{"head_dim": 96, "d_mlp": 2304, "vocab_size": 18895, "rope_base": 10000.0, "bias": "none", "init_std_down": 0.00246, "lr": 0.00635, "lr_head": 0.00372}
MLP neurons of a small language model. Each row is named by its layer, matrix (down: output weights) and neuron, and shows model dimensions 96-351. Each number is 500 + 50 x the weight over its row's rms, rounded and kept within 0 to 999. Numbers have three digits each. A neuron's up and down rows have the sign that makes its largest values positive.
Before each neuron's rows, "raises" lists the tokens whose logits its output raises most directly, leaving later layers aside.

raises: "irt", "ush", "ade", " favour", "aging"
L4.down1026:450471529496512560486503414361421534438498481511432512469478453477453574530524620524509500436510540552489468490434392523520468477506523432510517589459525514419445475524436501479498586559424425519498547485364519502498462482449485485487598462472332569479495531465514522560488545460571602564538537484456501363515440561510547598606566430506468490529509549456407425461369605560520472503541473466516464493539588454560512467517472479482527535410479538456502473467431501545515529514481585394626514521423486597513463541610539495520604466465444428394532593511459370496502570520504473435479465539479497514427570494499546425395486504456573524481488479562478428492487420494547485496473470476507492491587532549452467466478456413485511465476547564487407621526475519605456536615524557

raises: "ical", "ically,", "ically", "stone", "ios"
L4.down608:491506530532512437442428477418492549523532495490548497550474510420439506489529557538632429523527426522479503413445487562488393526458518515464463465542517475511400487558514532427423484420488465460444500519556475405491460442500481521515515602465475428533524479509430510512567525509373556485576496541504493481564469488466633449518630510566410484500477568551589582460547420420509595534504518465444504463505394530502511571443517487519568489500462499517496467568448551546451414463496518459616510487425478495463463544420465480401502443381578445499490539511563518515494464525459517464576499507521362568510577561666523556484521421489536509484546469483564540529426437530448555590480398401481527479536479455465468471476464500494551461546498469555571426484402509508534455433525483

raises: " hands", "away", " up", " up.", "outs"
L4.down576:415427438489509509479422455429530522448588490366519517423483439540439508437429443511568417589559459568496506452484525552611429545475502558468462577508496455584507543573501527477504531483499526499464544408508456596512497428493533473481535527512546441478477507502440417494610512536573574440524426514581557488505578450552646549504480470543554427438594514445505489447524551447534438347477495508465522434501502539505542559473482492548401540567476627528497470497487466554499441418525522553519513463532649598558459449512534472411441488479475533482458514420598499530584505493510431500504488602552429454510489450528571476513445462471526497492551548508601530396461505551540468492573512521522461543498391517455478568473517500418474477499477552573430492565602494403493429520464520

raises: "s", "n,", "ater", "si", "ms"
L4.down1236:469500587530477561512501560595490643444472541468508558488535470553543510554374498427531573522565464487573499509469420542560457528550494556546531637499505470473522524463539525504545443514553540418512480592485547497509544467463411495454513534436420586515535502462488473492441609435504451617577461510449529471402462505459543516477512511453467505414620404516535482504466541515504559481573432571465576552474535499424368487557518411545525544463559539564494519537524496474536473420508430476524383473491374628489414499534407531505549408540487448552490553553472357495444420467437399528501487431588509526460453429579416540464485484413514462476484500470533475480461464443532537513515474542514515566418500452545591401363587423517464457626464511539564506466521469515428508512527503

raises: " with", " into", "ez", " With", "ac"
L4.down1669:509441528566531434416502526588513521539460429480436579583460489485476500508403525442461540455585529502547615419483440511501530564493493539591426458466550554522501459502480446492450522492553469472509528459460468541475502496517424570485440456551550465527488552530476538568518408502515489438511528472469564636551513473431451537522502481483557516490435507481574473536509603522540533498532535505431407469483479560413484506594466537415511546577564484576600527504569497484548471584593535522477553460527515459511534541488440524518445491518439478541468444512497545447496531495498490609540379544436420497450431454512587401425458516407571350509574535532431481474421490547497416418547471377448547488513519556473444435518561442547583486548541531463614486495546523455503412528456482

raises: "e,", "e's", "e.", "es", "ey"
L4.down1439:480532552453548530571525496536557528373476388522565504493562492518453511432512400621626412589432488393494576557476530490520430492476519534378483476505494402453545522439507457570459529506512529463430399511518508505486580499522598431621502519375510395483453422617588502525471465411590460530551457498525487460592571492533543496443428476518585447431474475393549462465555597429494469489596513531478497436496446575453515493499478501515467460514567473507499481467551442489495439566479500560528441500522510521533522467520580426492552580457501505547519567557536587520559548475484587497501521451447493489490502512521571486551491524484508499436492531523478591538404578461536547440527456441527464528394505504503559511523492506591508536574566530511508503515524546559450457466500513

raises: "r", "m", "ata", "ç", "ut"
L4.down2120:478509476495540575526480558624528533461450500494524568450445529503461519452529523469526577509415506424589585477557557531469467486478576518463449533516476462463550511496500484474466529515478557403394520402707506527415430539503540557417529404496464468605546501530420490420471503459489464510517569401494511548468545474464516442510469503438521519498536514623424500518458491457447516499521417432483388477502426535437482506586459568544438477566437470546504461595595443495546482508446538445500545595510489488454499483653549505587474481553500532405479493553516408529562520510511527429511523506437465566502551550489459663554540523478508476559515478485497412564502514451503531518521585423473535437528582464491519512482555499472461560494494451590451516559521452499410546473506544

raises: "ide,", "ide", "omb", "ides", "isting"
L4.down1283:545482593413515470512419524503481547440548477542557519488489418525454497436423476489572500533513492565445597467522425498570550408499496620435461489527509452512458398450529524528574489637482576401534508407449382479421480395522538537559571463532484546521559409539468474485415459519391405472554469428549531523520463404482553580505426529534563446509489530493496545460552477485575554492445524391512461481494500517567423446510597495557505437496551540443491493449551475461453499516479419497520549446465576434505427488532549503531579472491548549480569490426493465522528397564524513651542561508445501411530483543559473500464433525636529559558457597426509540541510463572510500482540597515455468430492463550430457464493446471507494556556485523427484544515548518469552417526466509

raises: "h", "h,", "hl", "hu", "hi"
L4.down1474:514585490507545540511478484511485551411439554550498500515451512456499486449496477565438506491594447589520477437486514492532457453433453467483463417516499421518468587437502536520467493459501526500559467509507483527574442556530554497517512499521549484553606428470508451516555436440519509452522532451555442483416551454503566424489503511506496520401553497436550553504475504564497500523552490578522354533526441516563502532461483628500563447495476496527441510500422477484502475573490528526485481546495556494620438534575653453536487520533533473572470515499488504497459524400487546640568465508446542407512488585598428472518539606538503471511522605499484494419548543485538507457473542461509401555514524464511495464446464533484520499432498523466547540515490516620507413450498499

raises: "ful", "fully", "ters", "ament", "el."
L4.down499:593581441544501524468491479641556457414415533501572609558409503531510584518569444626505465503536487489461568500393503416522556483462396552550557486498407532465456522449383515461552568491504510539535519474484464374558424446572565515576523495546675453521422470452528566416579565382409587454503442467417515601556486514416492496519444477511448553418454490431519523501517587560472501492571526473509488501545450480437527538591532491457447491503525477440502447554460462528502466473450582494584406485531495453506585488448495473475528487467575508490406535564497486537546483547497524516514516465466587466579534484470605411539502484474493465512486507532535499450502457550546485486501421508410615420452488503559477593496503572496465452435482516490538455544444499417463451424495527

raises: " it.", " her.", " him.", " it,", " them."
L4.down537:505534516468402503387539503449538384451587539512508438576515430487527496461509495572470501479443462465526450536409471514490491488467514564478574474463448399551526512464461507482501463531577492576505475410457460479523516495543550466539516542484466461545463525512485498509828525507457526497505482385430491516455485561590510524448513564546511526469437497463471399483435497506491643466500569519522477496558532527538538435477473487506447556537467513443506414473544491463494422569531557412566434477481493515524470451546509455444533543563577409504507504479538487488443528569492500552533533494475416434462521532466544489533470398573558525515526533478443501500500458518451522538470533421502454549606474523496457541406485499439459379573525497484532459401493428380504505547500522

raises: "ti", "ta", "te", "tar", "ty"
L4.down1380:535438418444500554484594512474475440568426538466537514398537516508394494474521520479459522494429584469464447545477504481489453526437491538509431489474519490546511516485617510554528527433480437546473492510411400541543448469494498483507606495494464390491447496569528500505596536556610538463505549488469469538528489462543549412491531502474487493483567410540476499527515503555478509412565521467521517463486549418555507547450534509407439431483525460363507481578428498500535521485492480427538519460544518460551489537532509533546573408475549488541453477508598503378548536508581481497498494448478612600514465417499538445501460533661493512421461440476513554529476438557523458461433450536495490492504533495476622414447475475405482433511510483508451470484462481550490477497546517

raises: "ized", "ous", "ize", "ian,", "ic,"
L4.down613:605530516532497461458420561488531465445554522518527380440538424513566530436545578524481500487517516480513429465426480465527462514511542486423433443442442492500528609455501479522513489477476442445419461558532476491503417520563408511458428490492537501515565450446531448502541475452425525598522616482540518424510541392503549456563488525571539552483491471476650500394535529517519439527576502568548489564488491531467476515443558459610503475507490521594509566511541558464590460425578451428582544526471452545566554472496573342426448447503508501502436503467413534555527469456536510548550526466667508445477475499542505513472499522500445510587471519613475504463493451536443524381513512414487555424502512472598532507495501520495540501506501539557551604547505579519489439506481474

raises: "”", "\"", " [", "\")", "\","
L4.down646:590459598550543579476523498559434510454496427469467528508506492488504469486467469469430605516483438417459501521501530483466508470483558495449556467444420473496546512477541514536458591509478533421493498408515475473472460375519472517529521491502591499507471548520443573474307508498547531467446456538493473520499446481519436405497482537511543471468453489599542385541473532545423467555573437535435510476497468480549564533493384496470549525487408537581561520487549575535544479495390536573450519514510468554497472469502609462517527450524442540475509543475522476576427506449489462513497476522473514425532446493575524517454457498397472436395557460552528579501558547515584540563529508473567560577490467454517542502482464488396471512490481446643456574488554611533589377432463432

raises: "000", "mel", " Italian", "ning", " others"
L4.down1023:524483518496526506490489427471492480484490530493600526527430496520491427522471532470454403495465527556500559523500550449470602575438478542441541389505466550549502458490470534596448487489508528443511579462463492523441508521531522405502592479528652559510509481469612515479485459490450468476489499528607505441557445535357469444463538498519485624528521486540434434557476578519539546516531437493455480501485468567405428490540524533498522537461494521461490471589495469439586412520521516463424400523519439447598473604599564430452514515582530475591530334486490528463521416482509465518494462491543422534575534520456518530459566619555535533460432494456464483520496549524550421539468596483498563465424486520449565574422426414498500546531497505504487520510507494451479506422446462

raises: "th", "one", "one,", "born", "day"
L4.down1114:531521549576500595486566553487483577483372475549480492505514558503465527489489467495495469506482532435519557534526561425555416525473452547447472517535471451583527474559567556503468487494491561603582448493471511507524508579443495541556451451417618481564554463465617466567525494508457529534470497503427428571467500520516473421505476587445522546610480452494504448499474475403660472390446513481443485563535519516504508528451488501554510478558406519534457476374502500505482495458563583396451531520508524473561406509398527495530481556451477484487586546524549549507531386520516377401462449419568626575407482570620523585413550511640463499592566477569492438454537565605506541560513528560458498513567460580386416544546387447494555505438510431438443520514558502525506502454471413

raises: "olic", "ic.", "ic", "ho", "esa"
L4.down291:507400517592424527356406514533590532398462565539482440517469525470515513535461562457538508362460462380393469490523405465482428352524467509479451488420484563561411585540425504470542473467539498506408514547547488449596398499540460573478480404469516502530459489455521529507495474535515528512492526424602582551464544456544618408513533464457467483511500452415573508493423548488463457471487583556503502478428491527431600439461526534454452528464547535484492500482525419587517415583470468559569505483479445514501502595494458564498522522540584448515410479422550498469535513445489504501509392488522505447421530511602470518529430503531479494482501577544444484465545446516527483449496544483477519460519484576459546610477510453533439525593435510527557434541554406507426478398480494

raises: "iled", "ident", "lic", "urt", "ounced"
L4.down60:543618515547542482619572487465438448526498474422431440488553559549513508519483523518499517481451492471451574520533474528478442446584516492475490462469485564518489549546561491509553523569613509526574590527508455469567531499429397568561513446554455551495542567475506577494537530470458435546439442493451570499503428512464551523489443466507532467423446459514485543429455525416526509495499477464416521523459482392497462523501467414498561436374399540496336544468396540456581398507480495473421447493558479471526491448544431563512384483533508484406535471434436420527531547524569450383557409501558395483346533507464433501484505582515495429518540532504539567546566471516538620512563473442486453569531576515493444565496592560449519473523547554523404506524586534566435495403509514

raises: "ons", "on's", "on.", "ons,", " Fisher"
L4.down1304:542491497568440598524572498435528531428373565505513562525524507555497483508539570546494497451489503510514451474469454517621481414504571432411549425474591536518506447445460434527420509524438558566476482499483497526527493475518466482513489536491442538431528545450504482520390509470536477575540401593456483488490451445574533564514472452565506557543532510354494506443575516560567493444535566504475414439515430477561512564498495499529477482512482482420520438461465531400570607510385520494491463527593529525533479531415461530542547439490563481532453509522489520511473474483506499440507476447593472409625490594475512539437429537534548536496437408460543500568479479664491512488448594469470592503529491542531511491486510536464533498541498463586465455516474520502506488531434552

raises: "amed", "ice", "ley,", "leg", "ented"
L4.down948:559519546525525543573494442554425447506546391530468386400528573492468487428510500482518528434535514550582442439551585458582509554459549506446547501494510520485428563476514483420529395535461496484512386469496482478477503432509489507542582545534519482437510463506499457521508464435548487485511554530528473525406528481459601555498475481579454544476513467527559535487517501368500604474509489439423583533428538462617461492428488499488478515437600598481408536481438531639486356548534528509530509529590546569464501423480560493498543483467513498463559531505596474574648501507522515462556508516486511462491528547633462501571448466483549484417442494510492497494594496496366464516453441493544475465433577472449485604398488453526548595444543480509500499597452478575456464487447557

raises: " music", " festival", " songs", " musical", " singing"
L4.down1194:404544510569511491447455391533500465518414535511582510537457508487411509559471559596502479490455455479554514576469534492519522521435487525474534483514500542533514470597491484561520512536534633492430461509493428451513442452577549510577496508496538495499535407477453511472570476534395528475514433428510424483527532622448449532503449494602575503552496523515478483537494449610462442459563604425466455489467562563557487604498558466497419414473548553538461444465514498605466508514455527507541567483525531510462466390393538543501507538427449492559495535532488497439531391430600438399524575499489536548508433503437486529390447433514418552517558546604493506460379461509525530525574497600570507495442468547572498484468527477528515436563461533444591473479546511562463536498494501

raises: "ity:", "ation:", "ations", "ount", "ased"
L4.down893:567480562591375544536457515523487533448529595560467457402484458474503423547520451472563544530528524474445503513484504515517495511446530554413568535475367595477525469432505507497494450637503541519422546516537502473458480497461623536455508480438558535523570579485530531578475588499474489521523488502588527527504526530523510550453629533577478543527524466487392505465507593510477467456457490488514500535524495502518485500533536417472445471455526527472477551525455473576457493502540468534475505402598440580432422521513533547420507527520472577553514513504571596483449524525456504439443482548437529458583546480498355452565557552446519473530464538543552443463425569494410485454484384500516455517549659564521503481482550544418468519541491456523483536609499448582452538511471518